From a checkpoint of a small transformer trained on Wikipedia: learned positions.
MLP neurons of a small language model. Each row is named by its layer, matrix (up: input weights) and neuron, and shows model dimensions 144-271. Each number is 128 + 24 x the weight over its row's rms, rounded and kept within 0 to 255. Numbers have three digits each.
Before each neuron's rows, "fires after" lists the tokens most often just before its 100 highest values on Wikipedia text that the model never trained on.

fires after: ".", ":", "ile", "ym", " GA"
L5.up1188:121136145082096138123121119132142081118149134127145137126078116127176152106112109155120117096088126106106123139099111143157134095149126139095120172128156132111111143119132064119116099075128153125148135166139115151115149146122096120157103165156126161124144144150149116160113158122141114152127100133096094127137071127087139122125150135134108072094088107162113158136135119137135149088153

fires after: " the", " and", " on", " to", "'"
L5.up2757:142143165151073121132096128112124184138106152152136141163120166106099138152079111139129125115159105093164132126080118123175155158088128125087108103107108131087143126108115113131166151139119089089091113133169132092059110178107160168122149129130109143141124135161189123072064134126115157125128136140172116143136115112137133149106148137108151112098112148110138119084140121117173112131117

fires after: " ", " on", "2", "1", " was"
L5.up2173:131120140098110127094146136117113103109100096119131119156130119138124104117100127122128128105108141090167156152117129137095148106164155155147164113110157115117184135148171139106147102143136142146094106119134151168117171097125144135157135069148074113094112120164119104145146116150142115140121144132156151117159110108116143056146173109133130092127152144121121128082141164136140106119116

fires after: " to", " not", " can"
L5.up2936:118099139092140124125126149137145156155134128142154127156101169115139090103111135182133129148164147117136140167089097187094096158153110083119134101137134132104140152106115109101155126122126102105103119129140110155119109114102111118156133143151089134098121099092149104142149154124121128139151153134151147137095164140157099115113162142135161124115148141148117115135137122151132128124081

fires after: "1", " the", " ", " (", "{", " was"
L5.up1636:102141086093149105138114134145143104122155127116143151134136097106134154134160105096169118082072142130161183137132121159107103093085123118109130091148130127127096165182142126103132102127163124193162135159140120157137114136134109102163121138130141147105106153157157100147133127146073115155123117125172130101105182143103140146123129127099103139151123142085161152115202122135126140135117

fires after: " of", " and", " to", " for", " We", " An"
L5.up1029:108102151128118146133112148108107141171093100137148102138124114165114113134141149209136148148135143141118092124119082163149097126145116156126130135158118111155140121080131087122123117140113116152131122129126146131174103095162158111138138110134117155140134121165168116137130127097120104113160135126099113097124129152165101117100159140139135123136132093145108115131141167135147133150112

fires after: " |", "1", "2", ".", "|"
L5.up1378:141113125142143114107107141162176090136098106156117095142157110164139138117094117128165099130146125144153119165154091122075170139116113157104098151128108162128125133130164146167121154116136149116124103150152173145161156102116134155140100154099128078150145145136142138160157142139142116125131122103137140132172153087113133134074137114124083139106122142116122115081157105124143143143133

fires after: " the", " by", " with", " of", " to", "2"
L5.up2909:125146097111096124171104175163109135127153135130098075106138104123093106094151085121110162112169133088107114151116108141112132149109096094132168122107110192103121115148122105110150103120104140136098123132107111125126140173163104134137146130129123164152140111156144140150124075125158096096116142138159139134117153083157118103106138123110138175139094126076113094092138154142144139122094

fires after: " in", " of", " World", " the", " for", " and"
L5.up2128:131157149127128140151115121143109138167112091145106115113148161111165149115157093100104156100116133135154142142168074139135127098129136153100155144120137132176142149179122105168122154114132123159121112175108111106145131124147114096068115161138127121132164108133087168099117148100102126139148078103156083115123093138152133112155105137142119116126181100185146172130163144112140087096117

fires after: "."
L5.up2984:135124127100138134075135126153128103129101083148089157154118153103128119076099143107133150147098146131156138109095112132133129153140101140130122144076131164127135164130160091132115104146141129137089151121115167130121114147142115167153149131168082138116129105169156109122179133111143124115126164090078158113143082122123153113120096108120117128117107136136114114159119121125099178133082

fires after: " the", " ", " The", "The", " a"
L5.up426:144090153105125139122127100101121148134140141147126186115140124115168166075162126148126143129107136113147148138157160126130150176105148126107119144110076067144120185142158168133120175128117115098079106143132142124127109149116147136120164107139077165115090136143103174111106101147134106134110088122120106163124117145140120130160091135141125150135169100149156171116110150176155163152144

fires after: "1", "0", "2", "7", "6", "4"
L5.up969:125134122153182120152121116123166124141157119136088119111147127158095111142120160108138156104157148089139106126123104128142129121144140074143121147179156154150129071172149181105086091127129162097140171149125128118182146130102160113133087126130148105105174113116186162153115152105104121144175115144133142104114147170115097087097147144116158090130107100131161154131142122099129157140149

fires after: " |", "z", " −", " ", "4", "az"
L5.up2775:088123138172166133117128142136169145148086119114142141167121115135100108096128102123107111088129108160133147151157115104141164062160140125132139136149133161144125133157142139146167153107117138141126147106133127131145168119137111142150163082121146109097115086164160157103103109107138101107178096172202122111148164100110131125133117130140122142107080115146115097160157152145148131142119

fires after: " and", " in", " well", " the", " a"
L5.up1263:133110095125092123089138138143057109143132125140127119135128124115154125147108157143142113116128123081133150154123143140127138091097117136104084168117080091116140124144147121120155154122100132100079145112137142113155123130144103118160138114116102137130151100105145160127129161124158115127127134128156121141124124081133154089129100119158143111136117166109086161114108149109141125112060

fires after: " ", " |", "There", " there", " There", "1"
L5.up183:122118182160129138128107140122143121145118135119148092117138177173125108096130146168105132113156100149181117130140152136162153122118153167105165121120082115147117084134135092126131119123136136114163123157145098096146130139116148166149147136142121161164112125086121133142139090139090086125100128069137144165157127093127124130142141135151152123100126148114115086120149130096132136134112

fires after: " for", " as", " with", " of", " a"
L5.up2295:165097137163140112094121156120144143180113124130098113181108145141120148111085116153110131141127134128129172122162146166116152051080132148138097156103134125145146103142096136197142167118147162150116146135112151118133108105162155161126147104146121159158169149152138111130110178073120146127100123150138154087115159108135103142134125125131150105092118096118118147149109114157119087119105

fires after: " ", "1"
L5.up1073:154171144140178096120103087163090112140161097110115142100101157127109123127157133099152181081133163160148191149131141124128137060095104118119114083108103125138113120118158126155129150146126104152145124131134130149137129119134145084129136139156117209166127108132154097129132076127130100134132103119172137149097102130121122143157099125114109100154111100147127146118122141159110159098143